MLP neurons of a small language model. Each row is named by its layer, matrix (up: input weights) and neuron, and shows model dimensions 224-351. Each number is 50 + 10 x the weight over its row's rms, rounded and kept within 0 to 99.
Before each neuron's rows, "fires on" lists the tokens most often at its 100 highest values on Wikipedia text that the model never trained on; "fires after" lists the tokens most often just before its 100 highest values on Wikipedia text that the model never trained on. A number after a token or word is its count.

fires on: " |" 60, "|" 40
fires after: "\n" 40, " " 24, "%" 10, " 0" 6, " 2" 4
L3.up755:59 65 45 51 48 54 46 54 30 52 67 34 32 41 70 36 64 47 41 36 46 55 65 43 45 67 62 52 50 56 37 58 35 49 41 29 69 39 35 50 41 46 63 62 59 50 51 53 59 52 51 61 47 68 75 57 66 54 42 34 43 42 38 39 43 64 57 53 64 57 54 71 32 44 50 45 57 50 43 56 35 54 70 43 48 35 60 37 44 51 62 59 34 41 40 44 61 52 45 47 60 47 66 46 51 47 51 80 44 51 35 62 58 33 55 53 48 60 57 56 57 62 37 51 42 62 57 41

fires on: " ." 26, " |" 19, " 0" 17, " " 9, "." 7
fires after: " |" 55, " ." 8
L3.up1848:51 45 47 57 41 54 77 62 42 51 55 53 51 39 31 55 53 40 51 59 45 55 59 51 60 35 68 55 39 64 54 54 45 61 62 49 42 43 47 53 45 56 38 38 35 48 36 51 62 51 36 73 39 51 32 48 33 38 38 36 39 51 47 58 57 48 38 46 54 35 59 49 48 46 54 66 53 53 56 41 33 36 51 32 61 54 50 54 43 50 56 60 43 51 26 38 47 49 54 39 40 49 56 41 52 55 46 58 71 53 49 61 38 42 56 39 57 60 30 60 58 35 73 43 46 44 58 45

fires on: "In" 44, "|" 7, " November" 6, " 6" 5, "\n " 5
fires after: "\n" 52, "|" 5, "dale" 4, "In" 4
L2.up817:41 53 40 48 48 24 35 50 58 43 52 65 50 45 43 59 49 35 38 43 68 62 53 52 61 71 53 48 48 70 35 46 67 24 42 33 54 46 61 66 63 68 36 54 52 64 48 54 63 54 40 33 38 54 52 61 46 37 58 34 41 44 43 39 46 50 56 51 59 49 46 57 49 43 80 50 70 55 47 33 54 57 29 40 47 33 51 51 36 42 59 51 53 39 60 47 42 51 38 48 42 34 60 55 49 48 40 38 41 59 38 58 50 45 65 51 41 56 60 48 57 46 44 45 54 49 49 63

fires on: "\n" 58, " |" 14
fires after: "\n" 63, " " 10, "|" 6
L3.up139:48 60 54 49 39 32 54 50 50 32 65 40 42 44 60 59 59 56 47 59 32 60 48 44 47 68 57 50 46 39 58 47 61 56 56 40 58 34 71 55 43 40 49 51 51 44 37 35 60 56 55 44 48 53 68 51 54 60 41 29 43 62 53 52 49 60 63 41 73 46 44 65 51 43 44 48 46 40 45 58 29 58 50 34 36 49 56 65 41 41 58 49 34 43 48 36 46 57 37 41 46 52 60 60 37 47 48 77 46 62 65 49 45 36 48 60 54 51 57 51 42 57 63 44 52 49 49 61

fires on: "\n" 51, "|" 15, " |" 7, "," 6
fires after: "\n" 59, "|" 5, " |" 4
L2.up1537:51 50 48 49 50 43 51 65 46 43 69 29 52 26 66 43 69 42 31 52 55 63 36 45 68 51 49 65 49 57 63 51 60 60 45 29 62 56 62 55 46 49 51 55 29 59 21 47 54 38 47 51 49 35 44 68 50 60 41 28 43 50 60 63 61 63 42 50 55 47 61 43 56 28 43 54 40 63 48 52 47 47 41 34 64 44 57 78 55 52 53 41 46 41 66 49 58 58 45 62 56 33 62 44 66 48 46 60 50 62 40 55 60 47 61 52 47 62 49 48 48 42 64 51 37 47 60 74

fires on: " |" 46, ";" 11, " " 8, " 5" 4
fires after: " |" 38, " " 17, ";" 5
L3.up570:44 40 27 53 56 69 53 57 51 48 69 48 37 51 39 36 47 55 61 42 32 40 58 46 47 53 49 45 46 47 63 35 57 61 43 29 61 49 37 56 42 67 52 42 48 33 46 45 65 69 46 61 49 53 47 58 65 50 46 40 39 54 54 48 42 59 35 41 46 73 54 58 37 37 66 38 52 59 33 55 40 33 54 45 52 40 67 52 48 54 50 63 35 49 49 61 82 34 46 52 49 43 70 52 40 41 48 44 51 50 54 55 46 35 52 64 48 44 39 39 64 55 61 48 46 65 50 51

fires on: "born" 21, " born" 17, " home" 9, "^{(" 7, " paternal" 7, " maternal" 5
fires after: " (" 23, "his" 12, " was" 12, " at" 5, "6" 4, "," 4
L3.up603:44 50 40 44 50 68 45 56 48 40 52 35 40 52 55 38 52 39 55 41 36 39 61 70 56 51 66 39 53 53 56 59 76 58 49 49 52 67 60 57 35 51 57 44 75 76 36 51 60 57 42 37 35 38 44 42 50 51 37 50 37 49 37 36 62 40 51 49 61 43 36 42 41 46 65 44 49 67 59 54 45 47 43 38 61 58 49 58 48 38 51 41 51 56 38 43 45 57 41 41 45 48 50 41 62 46 46 53 47 47 47 51 48 44 58 49 45 59 55 53 43 40 59 68 33 28 61 80

fires on: " a" 61, " his" 17, " Royal" 4, " |" 4
fires after: "," 57, ")," 14
L3.up170:37 54 52 33 43 57 34 58 65 42 50 48 44 47 39 46 54 44 34 42 61 60 64 54 40 47 47 55 51 58 33 47 71 67 59 54 41 39 57 48 62 61 41 56 36 44 35 59 51 52 58 42 41 53 47 54 57 64 49 32 67 52 63 33 55 47 54 26 69 53 46 68 57 54 56 45 37 55 49 67 38 38 62 53 58 46 59 51 56 82 41 49 57 57 44 46 53 36 45 55 53 44 55 47 45 42 61 51 52 66 56 43 45 49 54 45 59 54 61 35 52 67 65 33 68 27 50 57

fires on: " |" 50, "." 20, " 0" 11
fires after: " |" 25, " 0" 25, " " 19
L2.up1501:38 65 51 51 40 50 59 56 49 43 61 33 38 40 48 70 59 65 53 52 49 58 87 48 54 42 51 50 55 38 60 64 52 70 34 41 47 42 56 54 41 68 48 65 33 56 56 48 40 62 51 47 51 47 60 63 59 54 47 51 64 44 32 59 55 59 29 29 61 56 53 63 47 33 74 41 49 58 46 62 44 42 55 38 62 26 49 48 37 58 50 56 54 48 37 56 53 39 57 29 72 38 66 53 58 63 47 47 56 63 39 54 18 35 61 57 51 53 40 45 64 44 58 37 47 56 60 45

fires on: " |" 100
fires after: " 0" 22, "%" 10, " 5" 9, " 1" 6, "0" 5, " —" 5
L3.up200:62 73 29 48 54 63 58 65 46 38 68 35 42 50 45 53 48 50 51 46 41 45 47 51 61 57 68 39 44 65 43 57 36 55 43 43 57 43 54 66 44 55 55 51 43 48 28 44 54 54 39 66 49 44 54 32 42 41 30 28 44 58 47 42 46 62 35 63 69 49 63 57 35 44 57 54 60 54 40 60 43 56 60 53 50 40 58 35 44 47 63 51 37 52 46 52 47 30 45 45 49 45 75 36 52 38 24 62 56 60 23 66 59 30 69 58 63 54 56 56 50 53 60 58 35 61 57 36

fires on: "\n" 43, " (" 26, " is" 16, " =" 7
fires after: "\n" 33, ")" 11, " =" 6
L2.up1977:59 62 61 54 51 47 44 43 45 33 50 59 52 59 57 56 43 54 50 50 68 74 40 35 39 64 32 47 18 58 39 49 55 36 53 50 57 41 58 44 59 37 51 61 62 60 40 41 49 41 55 48 41 63 59 49 47 52 20 35 50 62 63 42 57 42 58 31 63 52 57 58 44 43 41 51 45 57 51 33 40 39 49 29 55 38 60 67 31 49 51 57 40 45 47 42 35 53 39 51 48 40 55 61 56 61 49 52 47 52 39 44 45 47 52 56 55 53 55 41 32 51 57 53 49 42 50 50

fires on: " |" 96
fires after: " |" 30, " " 22, " 0" 6
L2.up668:60 59 55 54 45 46 50 46 29 57 56 42 44 44 60 52 64 48 40 54 51 44 63 37 42 44 57 40 30 53 51 42 54 56 47 48 67 43 59 63 47 52 43 66 26 44 35 49 50 44 38 68 55 57 60 61 51 52 40 32 61 47 58 54 43 63 49 47 51 47 46 66 40 58 64 55 37 50 53 53 22 41 47 55 46 24 52 42 54 47 63 63 42 60 61 47 48 42 38 47 45 34 57 36 57 47 32 51 47 50 33 57 52 42 50 59 56 40 57 37 56 60 63 41 45 57 57 46

fires on: " |" 95
fires after: " " 23, " 0" 19, " 1" 13, " 2" 8, " 3" 6, " |" 6
L3.up12:38 44 51 65 45 50 58 68 34 45 61 33 55 38 45 60 62 41 58 59 38 54 56 36 60 62 62 43 34 46 52 48 66 54 42 33 50 46 42 55 53 61 33 60 37 53 52 43 71 57 52 41 46 52 39 58 30 52 37 49 38 52 39 55 68 61 50 37 62 49 48 56 42 36 60 44 37 45 54 52 39 50 47 42 50 40 41 52 35 53 49 50 46 33 48 42 49 48 36 60 49 33 70 45 60 43 41 52 51 60 35 54 44 52 59 71 50 47 51 60 62 55 59 49 35 58 45 41

fires on: "|" 36, "\n" 27, " Mas" 9, " In" 7, " " 6, "." 5
fires after: "\n" 49, "|" 11, "-" 10, " |" 9, "." 8
L3.up7:49 48 61 53 55 40 51 60 51 41 63 62 45 37 67 55 82 32 30 62 47 58 59 48 44 69 63 53 42 34 47 66 52 46 48 30 55 43 57 44 51 48 47 55 52 52 36 44 60 46 53 35 40 58 51 63 35 40 46 44 51 54 53 48 65 56 46 60 47 48 48 44 53 49 54 51 51 52 51 28 43 52 40 39 54 46 63 72 55 40 49 38 48 42 50 53 51 53 40 58 45 45 56 49 47 53 58 55 46 46 31 63 60 39 69 65 56 40 53 45 47 54 66 61 36 52 54 73

fires on: " time" 20, "-" 15, " his" 12, " the" 8, " same" 6, "5" 5
fires after: " the" 28, "," 22, " that" 13, " Al" 8, " ." 4, " Winston" 4
L3.up266:44 46 35 51 41 54 44 60 54 47 48 58 43 51 50 38 56 61 43 30 57 45 49 51 70 49 59 44 40 41 40 39 23 47 42 54 46 48 45 42 57 44 34 50 40 51 45 51 63 44 48 39 57 51 43 41 52 34 47 56 45 57 42 42 56 41 58 34 67 48 41 61 49 64 55 57 47 49 60 47 37 59 45 58 50 37 52 70 43 66 45 40 59 61 50 52 56 46 38 37 45 24 50 63 36 70 48 50 48 41 65 54 40 52 68 51 53 67 49 40 38 23 56 56 51 36 55 58

fires on: " 0" 23, " 1" 12, "0" 9, " |" 8, " m" 6
fires after: " |" 39, "6" 6, "–" 6, "4" 5
L3.up902:50 56 54 47 58 32 53 55 46 33 53 39 52 38 46 45 57 38 42 55 44 59 62 61 65 61 55 58 35 58 51 52 38 48 67 32 36 55 58 67 57 65 37 45 54 54 48 55 55 72 50 50 48 38 41 51 43 47 38 56 45 42 53 54 51 56 52 41 63 52 61 55 45 31 57 45 44 50 45 49 31 55 58 35 51 71 58 49 52 35 54 64 38 47 46 57 49 52 60 43 78 68 81 54 66 57 38 58 62 54 45 69 28 55 56 60 71 38 27 55 66 45 41 44 32 68 56 57

fires on: " |" 26, ";" 22, " W" 13, " 0" 4, "+" 4
fires after: " |" 25, ";" 15, " Stadium" 6, " W" 6, " L" 5
L3.up1293:41 51 48 66 46 49 49 61 58 46 47 35 49 44 47 58 65 55 45 36 32 48 55 61 42 48 55 48 50 46 56 57 52 50 64 36 55 47 46 47 45 51 41 45 41 44 50 43 53 54 67 48 59 33 38 45 38 41 31 45 50 53 59 54 64 65 56 31 79 54 46 67 52 32 60 46 55 51 65 56 38 42 47 44 57 49 69 42 53 49 52 48 50 60 47 54 53 29 62 32 55 39 62 54 43 45 31 59 48 62 62 47 47 40 60 56 54 51 31 62 61 59 48 39 43 44 36 58

fires on: "born" 48, " (" 25, "," 5
fires after: " (" 60, "er" 8
L3.up1123:36 52 63 55 37 50 39 49 57 32 57 38 55 63 64 49 40 53 38 37 48 67 38 63 46 66 54 49 39 41 51 41 60 58 52 44 39 52 52 50 42 42 32 49 73 64 59 55 60 43 40 25 45 36 42 55 74 56 52 47 35 66 57 52 51 37 54 57 42 52 41 49 36 51 66 48 50 62 53 39 45 61 50 47 56 56 59 57 53 58 42 49 54 58 48 53 59 41 33 42 52 33 66 37 44 61 63 54 47 56 45 47 50 45 59 49 56 40 47 64 42 56 64 43 51 50 60 76

fires on: "\n" 77, " (" 17
fires after: "\n" 69, " |" 5, "|" 4
L3.up555:36 61 46 42 33 39 51 64 39 41 66 35 56 50 47 51 70 53 40 55 36 65 59 45 60 53 62 62 43 68 36 67 55 43 50 50 60 60 53 58 56 45 54 44 54 57 31 38 64 44 37 51 27 45 49 61 40 44 58 42 29 53 63 52 45 45 59 56 39 49 50 51 43 44 59 34 55 46 57 27 37 55 62 34 50 38 67 76 31 53 52 52 45 46 52 53 63 42 39 45 51 55 56 61 58 60 40 48 51 55 61 58 50 36 60 63 59 36 45 36 27 48 70 41 47 43 48 52